Weights of a small transformer language model: 13 layers, width 192.
MLP neurons of a small language model. Each row is named by its layer, matrix (up: input weights) and neuron, and shows model dimensions 0-191. Each number is 128 + 32 x the weight over its row's rms, rounded and kept within 0 to 255. Numbers have three digits each.
After each neuron's rows, "fires after" lists the tokens most often just before its 100 highest values on Wikipedia text that the model never trained on.

L6.up388:143136153082126128114070179104176131149176131142139155125114163132172064143089119137099155209157164094096105089163095166125115187143127137172133101077180110112137053123116085138177121153134150132109114156113175154142153110159118099127084161095111087176078157137134124167110158189088173138123072119079180083108133134183148082147150156131138204152079118128187123104145115149115041109065126188156151101141109083141136132119094103092094193088123100069089125153110106133128112161149098118192103160100105143132096128175102129143179127139089108129155126185117146165122129108073162145
fires after: " was", " and", ".", " is", "'"

L2.up524:125123162088094138119100143069176134074097145120153195123146079089100124142123113138140111094144173071108109140172164090111112120139181058134086157135094141122170179137120103120126185139158151132119067082121132135138147158088105121092103137109106149131115174147119112127132139144122136075146135089133116114208163107124166154156157129126176098141122131144104116114117154087202118062100133081076180152108150105154085121112170112169131111118026032126077132152152192138141139074127085173165134089118152240172110134148144118137104126162085169103128143109187120126160129178130142150
fires after: " ", " Em", " de", " re"

L6.up14:202118117175175159124123137085100092140131128146112128101135183119164108193084139130090130183101068121138094120134195119126145150163090172165126128157149128146166100111074187095142094117111119136155183168109098109077135100103148107183097086166103126140121141112136122107091144114054153132171156167084147089107091157111132130100149139172156136173094134095084160163149081116140158120087131086118199111100135133122164122136126087100119088094081139079121055163133092125133122147111123140151162097068120102152184161121077143161074163159101245152174113126117094079144167168084124133
fires after: " a"

L5.up98:133110107073135106100155143139137130128182163086086149133111054147127142113124091090142135184158139127124117133125171064158076113114112115130127126131193149121145176098142190129130159132069191092148093083169070064115106131126105152092140092122109131165101124071151119102157128159121102137156086112138091129111086117102108109122158212166156153151109116135158070156083171144097115132141126116189079211111169087195130136128165078168140161103155082115105119174111139181105149197053175084127143113179146152115125104104124160150093186143089122171151067158103136135115098090146109161
fires after: "|", "ed", " place"

L5.up186:104093139151145150132109123236070105101136100100135104123170130081118169105146143102182121133155153106093104141172121156094120132123094159116120170138070080085151109189097137138101147137161076136121052136148176134082140143203138195068141131123106124138143125090086130145127185126096112080143106084103150118123062183137122152104096114175122160091127172123210116174153121127136142092114130133152137107147112055112116148087108142117109158122134115188148101159179127103111179153062197069156135166169131100106121114111138136075130104065124102139170137139181104137130194105078113163
fires after: "\n", " in", " as", " comp"

L3.up701:149129165182150137094108121143124157126129115097115184126088148091119180099145112122168117158138109121138152102121115118103153136042121113132111161115087124107098091127147169121164186104116137172141144105149094142194113116122144178149151178101072173144140129119153198075089060143147121120091176074110139130108146144210090105089077118155188124172132091081096113081105144134156122122164117105191106180069099050121101107120115134094142136102162121167101076099110133164210088148103149097121086169132062119105109086140153190171165194165126138123153118138167192109164111118129137114
fires after: "s", " S", "S", " ", "0"

L3.up400:123155136178155106147113073158133116160087073071150128128088083134091069101115089182162087138151109127065165103180048099144131148117108116132113150120158150126158174186129175105119152169128123157133079091104139122113195176058149167152111137133144141140047100127088103130118148171146101101128070125108147108090103101147125095140148090154155144148129109128119160170142166140197140116142122131092097114127145109163115115093141124100046146116135154090123182127141164185143150065178153160120138093161046131118108120117107088167138099102129131170113209149206105100128177158176130083
fires after: " ", "-", "9", "/", "0"

L10.up259:115175148160155130089186142145085169162098167137122141136036100122120105155110197084091178175109114064106151119097105120099103097144133185067141138171137158174143093116131127169152109149125149164104155155102090121116214135058139128187089201163126117160123097113169079137183116124156156083092153142125106139113119137116113124137085130145129099121134155088079117166090106084163150121191130108122162148118055116104159096083111138111138140121121092113113137114091227093070160111123162071175104126174133078109117169079147109092160151115114100114125128101179140153162161092136135091
fires after: "1", "2", " ", "3", " (", " an"

L5.up625:129113149136122130051123149070115180124149075109099109099110140136170173118095135156208155098157150150065045086183130160123128155115104169129135154174148138087147125098091122071148131177099141136090123130167156106156143167115075136168123137136155158137150094152060105092095132117134098133077091104164107117099139128183145177135137125089158097156094130122181116084176121103106125137121110116093098147171134105115105132092091101165104161163180069084067072147124147108197165118126153210146148127140083105102167138132091110105088145190138077150172169167071167159133074143136128151
fires after: "\n", " of", " was", " had"

L5.up448:100129112139065175164123126146171124177092170107137156119131116117116047164112136146139124085137137175113120144152095075106103074116164078177052120079100115185124161142151162124112172096087093149113105141094132107101150117100109138146098175162115107189130148120057122142148129066126150113135090140075131103106127115130153142135139114146135095116180109142124152142134141155146092157082083128094182153088143148119105187107110100124091205101123119186078167156135154138149107194077148163165125154114142229134082148210150106148147084077067117123084067173135100137095135136105098162
fires after: "–", "2", " "

L10.up515:123155103157154158108133160137180163143119133108112151150138112135129072118148064174108134159136105118100053120120118112084166088166114149161108130103091109104123111148099192103083210131117089160120091080114168114104172193157067105172145132152124169215159178150123093107126100153106142122089083130075057138165090171133186090126168118144103167105112141146107115126135121101070107149119101126122164176116068110136074115131117151064130087128108166159134154136095207112155128101141135097108174140109116123108075187147147141148116144171151128126110121180136197093060097126160204110
fires after: " |", ":", " "

L5.up494:075046150148115138156084150145121152170169124171198129156115169097065092177164174121150138103129179115083123109125107132115113166048159157179112145083093121075102128117144142126138130112097163151148139095077135116125165132223086092110111105160134136094152097099111178117109129132129133133110136158115145162151155189152178121103100111140139105149093190108103127140142166107176072131123143166195061215089112070114093111127162186108156115079137132105142112163154140116091162149125148135120176059121151133091110146120111141117089161096092079123160152106112115074116175128190082135
fires after: "\n", "=="

L8.up495:193128086162108164161186173159123117147059131095203139095080124128140183128147130172094048168068126166102130121141105119124114137149043130141093151106158139112137170111099104134084153144135096138128155107097123149114135110114118100065163154180092169177144140148079092137145083146140093095136126126142143147124076169129142103162129143110140081115081123102124106095178109136146080128124046088105125155108100113099119121156085146153108091108185125095073104106167138087130147143197178150146171179138107115116075211127137086125072123180126126161184113125152114176108141165086169080
fires after: " ", "s", "c", "ob"

L6.up591:153090136190106179070142130141133118148134084052157117141127119146080087078129172136163106185204120149109124105125160122198152154165114200105086130158067136149107163114161096074124125109117139139120092168122149123144170072152113146124165151139115111126158089157119082097132155106116086160091129113105125170091105171098160130113119084112124131115156179128117142105173096189117099181129124074105069058097093116145104160191172161144130121120148097087110084135160156091126079117079124107168142085088061142144150134179145115106099109154162150127159128146202168132113142148090214161
fires after: " ", " |", "1"

L3.up453:128155131164162199142135077149147130158109113068111133129134064154077105133119196070110092133086076094100158153127062087115152115062184138150174139103087143135183179145111099133106111147131195106138133106127141157078134124096179069101205133107119109160094095178134131104165084130138120123105074184108150117088123107133134114129128115119134084093167134064120127150147148165091112162077094124160095107124093128173087143176086192108153167153121135127075162126088116136082106105118152127093094117184149173135073169119094112137121154148177126182146171146152167146176116115160191165
fires after: " ", " the", "4", " of"

L2.up595:096058184098115130088101156098148105160157077106161134168136111111147198115119117097145129117143188117118168179099165187063148077151070145114081100118120096169109141085085074062148145124142120170115140199132134116134113121107150183146089151144120138102150099188142121160092122117148115098173193107157138132145191112143117160158127164092189153140154088113060085113141153133158111143132121122121157144169129095117079084084116113067090149101117156124097129148122103146178076165111188126131138150078081146074112161171130128169110125139149053089188123104136117172155073142134089094
fires after: "\n"

L2.up149:164133165123148125141088113145119170158145132093155154108138119138095046122135093161194109164085098086117112127151103092115094147092105036098151072169153191171099126112141191174060171098115135133124128141076080157153113160114179177178148132130164152169127150117111108114144173069141102136134152130138135136219103129121088167089160125093117064103127127135139138155133104177142128140129108130134152122137124149134195064048115134084165080081095099142193183157108163167119109116085108083103166115181121075111159115141178096141126160096094108173125125134166105138161152146139097093
fires after: "1", "2", "4", "3", " ", "8"

L8.up394:129111160127093126082177140111138136146142146077121106074072089119057075153134130153151103148175042109108103159117112132092115119120146112086099227178087100144122140142146174153089152113081139131142137128165140132100132168176097146130112135145085162175165126147102152092136140128151168119101087120164139117072123103170172149109131096201152132079092142134115148161131111091021157150121137175140170124151078189139037094147107145102092117127112074088145134157150147096106104108121185110174159192145114099089116185113124122118138117129102164170204153125174151139117167159142130104
fires after: " ", "ac", "-", " an"

L3.up722:159161159083050084160190184124164078110127185179115142111115115151141122149176131107143179127149179078088082155191127147113068158126142112106158105145129158154175111097147099104094181106113133117162113162057095143086151140165095156181133104161132217084083138111096098132115157084109174201068120108069087138129213158115112135114118133157126133120144111151168108125175100088104085127135162122081100108148087119141155141149109095130134106103127143129124142108134108100094166204161124184119141187152106098137111095113130168135078109162144093156146115192077103120089135126143115104
fires after: ",", " April", " Jan"

L5.up719:112118189122142122092130178147154126085121127152139143115097154171135087193101184114144115126168102189114052180131106137056119106112098141144096106146133102128164109106056159099141101166085128117119141139037095124177171157148182138175130110147116088075141096107135119150147136178143116171152108158162113134145111127043212182085179105102116209171081138128100163145089153086097093112141142129088142120121144104142148151186109164180088126107087169152176091151121132165100174079128192093115107157095119133089130123138091145113121106155166177118150098108146131097117135132099159087
fires after: " a", " /", " ", " more", " |"

L6.up582:125158111135155146119134171073222142138118140155118144141194115088113096166152105188123124136120139126075115096140163086082161136163145098143135101133136124125151164100101095182153101159128098133120076213083142127146077121116092096188122102096090173160161118091177201193146124128131123142168109131072091094113089194150117148124102071111178065155135115130108131153129201088156123126186110112115105128149087125211140083150122155145108137143178122122149074103083154124086167142119089065090140147117171173119104123098154099127123120078079138136115172080107110167133110173181130150
fires after: " (", " |", " was", ";", " In"

L8.up188:102115157131079140106115138062170158179116101146124160176115101120143112115162156104162130126125143120125126119111158124113130099128121125146161145142139116200135130190119125107085128075069137118088102106176119109094167153160181132131154140100144106162177097110121123185167206146111082125104141128140109094166135104155129107078175172125091094144130077104126086183090122198125099165105190183169088097090131067156116095088060155102117111128102078121105138114079111136130161140137146105092071102193108115085146188159153104141051130059159183077141075150127158083190095154104133111
fires after: "6", "3", "1", "2", "9"

L5.up445:071115108177146186114106118201158128145088107171194150123138070088148099149159134151127171121136234123111163128123138111137103099103119138131140093100118141141122040072174094116118100158067084155114133154084126075105155133122145113103152117120077172169146147136147140117117069184098132087171125161167149093118139174122155109110159122127098109110153117171152101161128138112141105135135097122142113156082121127203095176118106082151089114089084107194077145146156072115065152117114123212143156136073124154095143170099151146102120086114120121150178103187198124169150107089137105140
fires after: " June", " December", " January", " February", " April", ","

L5.up748:110096102046128128110180167133184144123189111137107177130126102113117111127132123148141146096118102079135135194126162042170127139098089180129129164114154122128148160086087170085134157188152216127107155161111128136113061157126155088100051051093141129146154082099203094117166130128080182092142131122132113117128073141177128119111089120055175088150111110112120035170103086109106138142160127146132117143105133126161178094112140113143098168167145086118151077123146120141151125134126145119125158143166103123137106178097165125184084142191142144106114111125088102128140150105125077180
fires after: "|", " No", " the", "===", " Ju", "\n"

L5.up265:100113126104071160149128149136168100139132150145130104129104091206087126088154103116178108161134212141078195167128120121074075123123101136203139173124130114138087176102124082127129126144123160104116110142106161103122137101131126128105109141152131087095100153089113176074135101186161123056146109129144115138133094141186082195133124166136168131134095141109110120131168147175138150121143113134119117128142136155097032189132072150120131165102160107117076134190116111075192157162122213133113095138151083105164117145076134147080112129081125168132167107174126077186148140099131123043
fires after: "\n"

L10.up619:095202099205028185116139114177167152088143086131108097147079091146098143071161117099185151115130124136133138108149171178080095113099143137079141123076176098107147104141171090133126102129100148099102166163181139144139125161074137121115081127154127125116175125117167127159131117158144162069171122175187102166181188108103170118162115099071119155130074106090117097127153141161122144104115101119140132138143138078082154161138123150094183152102165106128173120113116101064120121113124156102128097152190179150090129089127176116129166199113076099136159099090112163101131099148103133190
fires after: " ", " (", "\n"

L8.up167:143120176077128154113129090122051064093116142112108161126152145130161177080069119113105159130130138142148107094124205091140133122129138112060140087159135148146206075119106161123120133131123143107102176103145105123154185113136143131125066084133136150157051127098143073165166103094172172170092080126104104165097098128176151171170103136092147120129127151136160150110062152174114130173166152085177111150109160097039127103152170148125124145203127128141136210152162167098160134141141123128181104089138095098039176149149138101115126166120069089150119111136141136134118102133093148101
fires after: " ", " High", " and", " (", " for"

L10.up520:123158101083204180203132155173134148130153153078133084086118148115142098087115158132146111186147140137056163134145182137142126133093138123206142138136157119140181124138174174195185087151105033098153099153131156124100097127114124124166137143126163114153143142094094128147151109104201132149079148112126104064152126120141124162179159084147110108100088092179095095071134147084158166137138100167136108120100087142135149148112115205154128160110183147143144090089090129096089126148124130086124100165074083124131132085055093081107106178127151159141083132151111062119120083107117121145
fires after: " |", " ", "2", " (", "1"

L5.up379:143094148093118119121158156133136129100099121092153125154112180104200127127169157122150171118126075036063114147128145136077162131126138163114134151103075088104076175154104140116157119138071120142141192111095111096207139135163129091130131086095181234113138064114144123111127159133118123121193145123078151108146124146149107143069103116105131139120112133169139162131101155143187120174179141128103042146142098139151129145141053113094141130105085093096106124090158106083085115159119186154110165192145116121151140138106121128119091078056181098120113179164177146133126131168155098174
fires after: "\n"

L5.up102:145145185131095179128173077143191161153117115178179162169140098152084113105146103112148134126118142113117107123178126110108110142047150139180115121105143153070157154069138148182128137129110116140086113122174113112133150198170125140086098085134078158171135138087123127110111169113131081117104091144162184070141154086169163131102143104131090174203092104079171134124124109169107114119076163179122085110114160133134149158095121114139043099106109136153186125107107107148069198087115102126090125137099166188141119074090123116092135178146059142187156065114131098134094110108136108154
fires after: ",", " June", " May", " March", " pre", " January"

L5.up211:081135192095153145153132061122126144168111065121101186123126065119087059059116091144218147126178080067067148109110136147122148141122132136144124087166137049128109158155128117134127192118119100120180088163102146078117099188174113137159122097130101119138183068102097132055180148104109134110083104114109147103125153067107142110136129145126103112128138142098155180123105172097165128145143178110103126123117073141167144123166151150154069174107122112104098150132157166146154094125179140149175102127178120083152151173115092142144074079129145134117124138147176141111141137102143108042
fires after: " ", "d", " (", " In", " L"

L3.up556:132051106139097177148116091098096103160078139138139064188138122144174127108150155105094109162131147133069129121097116119090130169156098129061114186094142129140171114114109128138128126104112122075091082220151109150165161150111117087217145103150115109155144134132125105141123147120140149170140160091118126076113185165106082144156143101112128181148146087102081173118140155132106163147096139157119124177138104074110150168108176118134081135075194139142135137084114196105085132086143178178156129088145068121205139109094093138118135187118104139123147077100170147182085138096067089141
fires after: "1", "2", "S", "D", "C"

L2.up473:146174139151128086105077106143119203144080148136084185124107141132134121105132120086119113055122171125124068094137116119081118142100045132160140211134154143134082146114087149160125119085072091116108106093140155159157121077173183071118212134125123146169145129173096125118180137095168161117119105122176138092075095125127153139082101113118083086105109123120185199107118067131101169142133068120146184059155112154104115154098116139104140123157121143178192141131092145119140133130101097145161123097062127128099140106126128125170125165181129119156147085120159153170207126140107156074
fires after: "2", "1", " and", " with"

L5.up655:153178127099091079159150154127144127103125164132110114098137126120057166151099133100160193172138135169098129170141134120157129180065100145180109102114118131156099176135129201151152126058122203157115161081091093165103124166145136157060133079132075154182123096122147112104146133182119130105124149158094148113124078144199123111110150167149138104072118083101104069108190133165167105154129117129153154091104121114133174114142073146093118114155116115116158119199146109090078119161097094159098180146171119140067160087080124155213131078183111096176110124117167104153124091116153137131
fires after: " ", ",", "1"

L5.up155:118126057078150134080144141119135111122142145111153092127149071104131114089164122166139093164096108094089130166119171161135074135167140154125131149170112117096113117061092102190124105152122150091142092143073145146118131097118128107111193156133140110090139178109129137152137150082144176095123151212062182077135092145167143155107133132059119113134100135137119112121129133138083178160118102099112150090171119136145118140104116159141163204086099104159121168177106101124073129141088165086142044106141230163113073106109112113122132165092110129162146120162221135170102065115126177092
fires after: "==", "|", "\n", ",", "==="

L8.up48:120162167118144138153169162073133156109131084097086151141072118142151083079158132131150133165135144131120093158125074089108149112092151162064115194166179129130133131120118128195113145053125155154135144102085126079129118099181125162176143096060180118125147083112103113136129093170203130138120064154072138143076154075149090096112145121138114148093160094108136098157173110140144084136097176145120142215103073086145097106141149140147135090084164056160134154145189115078151152105126096118138145138130146095141186138118116151135136173130166118130108148134145014147128177071146121140
fires after: " ", " \"", "-", ",", "("

L2.up481:095092143082158141155065073182146098108112110080125120132115129134165115187124172131141144150114142085167180089118127184153134136113083137147104182147078119105123108110120150089131134114129099118155120125156142157089065157159153015171112116151090085112212208156119097081142149141077115124112114146132165076072149161093113123109118107116096171140157131100139072159090067114157135110112133200114132147048155113087114174107201160173154170179123131134148117064135109162126126103140166101108092136187169115166144127123124138130142187124099141101157160107153133114101158162154165102
fires after: " St", " W", " S", " F", "F"

L6.up126:134140114090150055097157118190131104136132147144047147083112102111163154072075138135142138115084124140071102092143094161166156110081145109173113115081133147144091161213131166197146151125102176086073094126108161176093123130148145094118104132117096124159116135183150074106076111074087139076113146137137149111125099069160138096130204163134117159170120112093133100113154150094128061171182194134111141158158136149185038149137061102159150142084108147140140132113129131136101145109138156130117120091088126111165108121139182163125088118188173130103113106116182093117175127138158152128
fires after: ",", "1", " ", "5"

L8.up529:072137143118129051180152121144162097168099121167136199108108122088103156104123115107166103151163123148089119100166117163096101108070198168110133083172131113141170127163159165137175102111208190147141217147137136132119153160135115108109085105119147179126082139171158093128111095149121126135160111102110120092156141093080129092173102143106115127109053095140184148109136155133102105129149081111140092074114146126058183085121140160152189069125127158127155144186109122101164080139118162137164119108147092140067141094147146178091157132095095125127084166103073115153117102044113131151
fires after: " ", "1", " (", " Du", "–"

L3.up288:127107159144134130102127170136150109123128115103080085118153161114089082144135162128154092172206068117182076152146158156096156119142045142122111080097095125094092109116102109191174133192118127136161139168089197141124153135176163152136094133139118131091117131111129179135119138152129166082138065127116104103188091137134140161082110109152136158083087105147118166180157187138106118181102146161139153157147150085177104125103160215152155116128103109107056090083114150116064120141130121089091130191136143113106088096088133175103126137108107114191123111109120132187164051190101142103
fires after: " was", " is", " were", " are", " discuss", " been"

L3.up430:124132136169176148150122084121114102188151077149146186089135111189141080101103165209122121155162127074140157140151088143130094058173108083127125147170126115126152108134124160151102114101131126114099091138139103090094125081052163145152163133168114133168066132108123135105202112120171107144087131080126089159198100115133156143152155091112146116182117110088129080117140120123136163098151170124109108128154175167177174098143131145124097071091068125119124059186132092151169157082181120115089176131153146106195119178131122085135126168126110165135144158096205101069110102138168102095
fires after: " ", "W", "qu", "-"

L2.up477:238156102138113101146155098133097120160099146183187124113145152146113162059062146135145213091106148154118126045099103118137147088122124074141122170196053121111130147171112101098133137113120125092178144085128137092169133140123117116162094105141094132122097102127071120168178127152164107115104093127182117094122110099121185113124126170066131144165119159100123118126082173109211122111129127097158147087105097140216090155144158100122155087154141134120154111091088086147128120143091116139137129128167136104151116074141102134131227118107138085142069149191153163146119107159144111119
fires after: "\n", " age", "Population"

L5.up451:045127150135099094143169133112149046154134165142097093115156034142113120185115122139157130147133174110094168097171198119091158175118104075172078097176086108129137126146122080138100136139076155144128177088128163116052120108148169107065097108128127176151135172140129143125106114156130164095164100138086111132084144116125135175107113124142055140145158130126216129144110103154133139175076131147126162135092128130124132085091086146086073127159138086128183175126095135106120094191113135110180086174156111118089102101073161137106181149162123103114148200140100122123167142094106142096
fires after: " ", "born", "1", ","

L6.up391:171161138151146124107175112145122163161080124138205185160150089086110102144112143090127083186138114166065104120144136110101081119131142076150093172136169113158122112171146087187128094157116113140077128134089102125152120134101205125183153102095114131137166186098088123175123134126149138119092109080125167178160151119136148165095212136141115141123135102089131164159096090100138147121178185065140095108134107059183182105085073174147110128077176046119175110114108130148122172125088151130155105095160162152186124100113100109117108122098164109102136097168184117111097166138103113173
fires after: "1", "2", "0", "3", "5"

L6.up137:105070128154173133172145144158074151097085128134174125102207120163095092131115160146170136138171143094160055160103122109131142131141028123135113146172164191091085143152133132183138143090103113138094185107173139079122143117129160061152149123121119111120091123129109127137107093128184152139120102092158093127177080102132120095119181126076130118079081164093161135104183095174118095096096095146167143131161142113120074134115131091139097110095174145090144112180109204081109082136158107137162137097057140170127079140177133121125158146130095178150113126177104110035080112125130126140
fires after: ".", ",", " −", "2", " "

L3.up538:121076143146166149162113107148121110077146097126100119114113181146112121073124131133143255131159155139104108100067111103076109127106218138142161152126068136097127111118180121124086178088144167145144152129124119101155079128092115128155056089114105147185162094110090128088114172164127108101121147128161122120172115119149132188120203115146165168199116176146089135139128155123137128107165176139131160133157100134227094092100112107111115157105119105151088144144121141085136082158132110124153131129192097169157088159127172102126161084105125061101140102096067093120151084194110123126
fires after: "\n"

L3.up663:158142194099108109155130087175132146151134077100089119137130117165191086165138101101093122140106148147138124097130117074101171054103142164131116087111091174162110125167087140092128107089160132157151204126160131135160124111201090112067110189071166105088177083146099133137106123120088122147159158087145191127130106050098107181180142161131128103136130076103117217110056153140165167162078085160123153088130115101131106159140169162123091122099115124140154175153086130121143126127148135065108096095107091105143089092151153139132119133168091138107184151173114167174101102104078120117
fires after: "2", " hold", "1", " serve", "sp", "cz"

L3.up440:172129163132110181135186147105160131159103141167080150121101080085160122066163146139152140054079105131102107161118207151137089168093082120110134175120045110104139132168070108116189135148139105159135120126137147159155127157067144162183136084129119095060155157145126093096153079165074110117118096184126109123088177185103107139117110115164157105103101094103118109141129110154133104123111135120173138069069114123155167113148142167185127087136140107138144087105122136193190114102140071096192124196144116108152147081200109129114138162174123129113072115149124138118152139151158188116
fires after: " ", "G", " W", "M", "B", " S"

L8.up636:093114110151132123081187152088168090145125128137150162128101123093120132117137114112087133191082121170159081069113157174132099132068115111117129164132146122106134137151074061104154124126144179156138053167166150140083186167073122150152143194150133173090150118067139065131138149067130097100149173125132142137088094111198162096131109123115168056131118184098105121103111187207177123105149077066148105074133132111171121145202116175134103137171162113108177135133130124108085094131134134179129132142141106141119116086132152143121177122179081129188138159159099093126121128071102118132
fires after: " ", " (", "1", " \"", " un"

L10.up507:128143117129127214140130095148204156135075141094116127129160109116068117126097099120158076186141094101168035130162068165132104083113151135102141135078086105074125110093124151115104165165169075134167229152129137152100111145121116113154100128158149089137136098146076180104135145156150170109188152103116129107176135071098199133133119093137095091139128110091158130172132151149111147102068085135133184189143099149196086108141127158144092100105134138164098113186138095163174130129115176141073162071076155159139103088132126137125105157117162156093102151156097108131086138129111107164
fires after: "2", " ", "0", "–"

L6.up217:116112068111147097167148122095151149165125166090177143146138076148162122135168158108157142122124163096089122170072097150129148147083118199141138040157077100137149153111107160180151129123109146131176099138121082141126154154149144159198090082126098153133129159103120176099146144166104110094126127107134166136093077124171082069101147081177067118105111140176078097210103131158171109145139097132131142136112149067107160157161210173117112098085123105105113092101055183152148082161092128089085133097133128153094136138115097203118119098161153136175102121111131102185074143090146113136
fires after: " the", " |", " place"

L3.up373:084099127104136135100152090084147162098178130114168154159156109086158123115146108056095139126139201153094117148127145090138149077103103150086145168070155075137117140183152134072130173161120158168108151124080124100182131111151116134104158069073115111163144139074152103105120134117213116113166057130131116083134152119170070125141104134172224163155101140157078099098154129137108150112153108164148095160159152090198109132151078138147128158071063078163089161132169139137140077131117166087130120149134121163138136133118119168118091140108133145082186174120119090063086176100128104124
fires after: "\n"

L5.up507:116119070098142146145117133150184147128175163103081129154082116117109066140143105095141106074144109140130135151110116156127097111130133131088142134197169164149131164181075044112154129101134178129084089066112083118137131175141081138146119109144116156107143093102099123158158177109092182128100171138157115147121131134128142192105115119165174081099183153117179121094164190083140146100176192093119116147098169096134138146101080135081107146104102165135142060072210127102087117125093073134076147091154089174120128128079071155184101123139082123140144138173101132103116151149051098127
fires after: " de", " un", " La", " Al", ",", " De"

L3.up343:107067134149098177150101123138131101182185062113114139146096148116146097087083127136193149143122133114083149129085136112113183119109144124176135167126144157095113113126123131110121118203116183107158114125111131090104126093103164120146134057079105175105177150101096099084137084136083141074089187171139141097112167077123137134163139163125132159159120120174091110132172170134198170132168128134140066172073125121167132094102089120170147101101150107166086129098129142107080129226096120124072121126124094125176113170136140119171069131099156100108184142117199157112084158186103130185
fires after: "\n"

L5.up235:120162107138100144153178107098132151131127098135081157054108088119072083157154133158192136185068085077178203108149174091135099083103088150074095133093129186142115173132117163115095105123128132055111158106130155107073162129077109098139145118116081106117111165144096111126157154114116087123169158154107098117125133163197147137169148134156142092087196104114095081117152114151131130149129115119119173139154120104139105107112176116101144104085104123106165181112071148105128178100111137089129224150115118175122066084132168082179067135130170125151108213135139160140125152140118139090
fires after: " ", "Croatia", " Colombia", "M", "=="

L3.up613:135173128129091118168117114115131107168078084124157155113118155169174118120138122127181213081117182062103171175137122104146140180162104208118090193176129101097101087133111116104187151128079117092135098141144170147090136177127143082137168092046105120120131129130141106117125136181154122105112100060111106101102048085111158138133138148119138130131123159091111138124127185138114144163188200130133121096084075086158104164143166100122164146154085127106154091141180172156092144181116094161104127128104090184139120129128096151120073117080171089125117159139188060092104145136113111146
fires after: " in", " In", "As", "″", ":", " "

L8.up581:138083085066133205168161151193145126138114100113109092140116106063120162131109170164179132116124140085163196121117132132101116121062120127153089144126177081172115154199122083105165116078099149147157117101097116143110108121109118170175129149154111113111127098103108156130084098103088072126115148152138070103066136139120115189092114157124113109153165092195123130100113177143133156074158177120153120144156164084115095159163085119067175141152080137114088148141083145067170146165093102129087090125154106157125130140136078171173056132104086141151153122179174120205117159164137148117
fires after: " |", "|", " ", "."

L3.up78:095123157082141044105117146139088193155165119134123164154045087167219148078153081130127107078104106075109139140100183084123094141155138143117101132205143123132115125165144177182134115095098089113153132216103116142185179114160162145154186133151096138055186142090097135133177095181135116123110153135163178125100129132129098138103125115153158109145118096129162169174153138111159077098131132116143126085101125156152111135138161148129079111149141114077134089133077123071151120146141178132156129131149085129150148079191177108124082093171146129099130127139074171150142062127104114138
fires after: " G", "G", " p", "B", " m", "P"

L6.up527:136162121194151136097118148141119116133132157193098091080064106043134167141127122164144150131119135133135177098127177101109175131122135144135099110099160162129148116135132119043105140134089131108094154163094069131135123087091078124186057137127139166143142105182173131125064129162078108108170123103042183148115085094137130122110132113140093115086156124113135132132081133084071192178179131113139157114128138093146098180177143137128126140143121138136088079094125096172163205175086131177087165131156143102175136127106123132138140145165145128174097166132199048096125149155107174105
fires after: " |", " December", " November", ".", " August", " Week"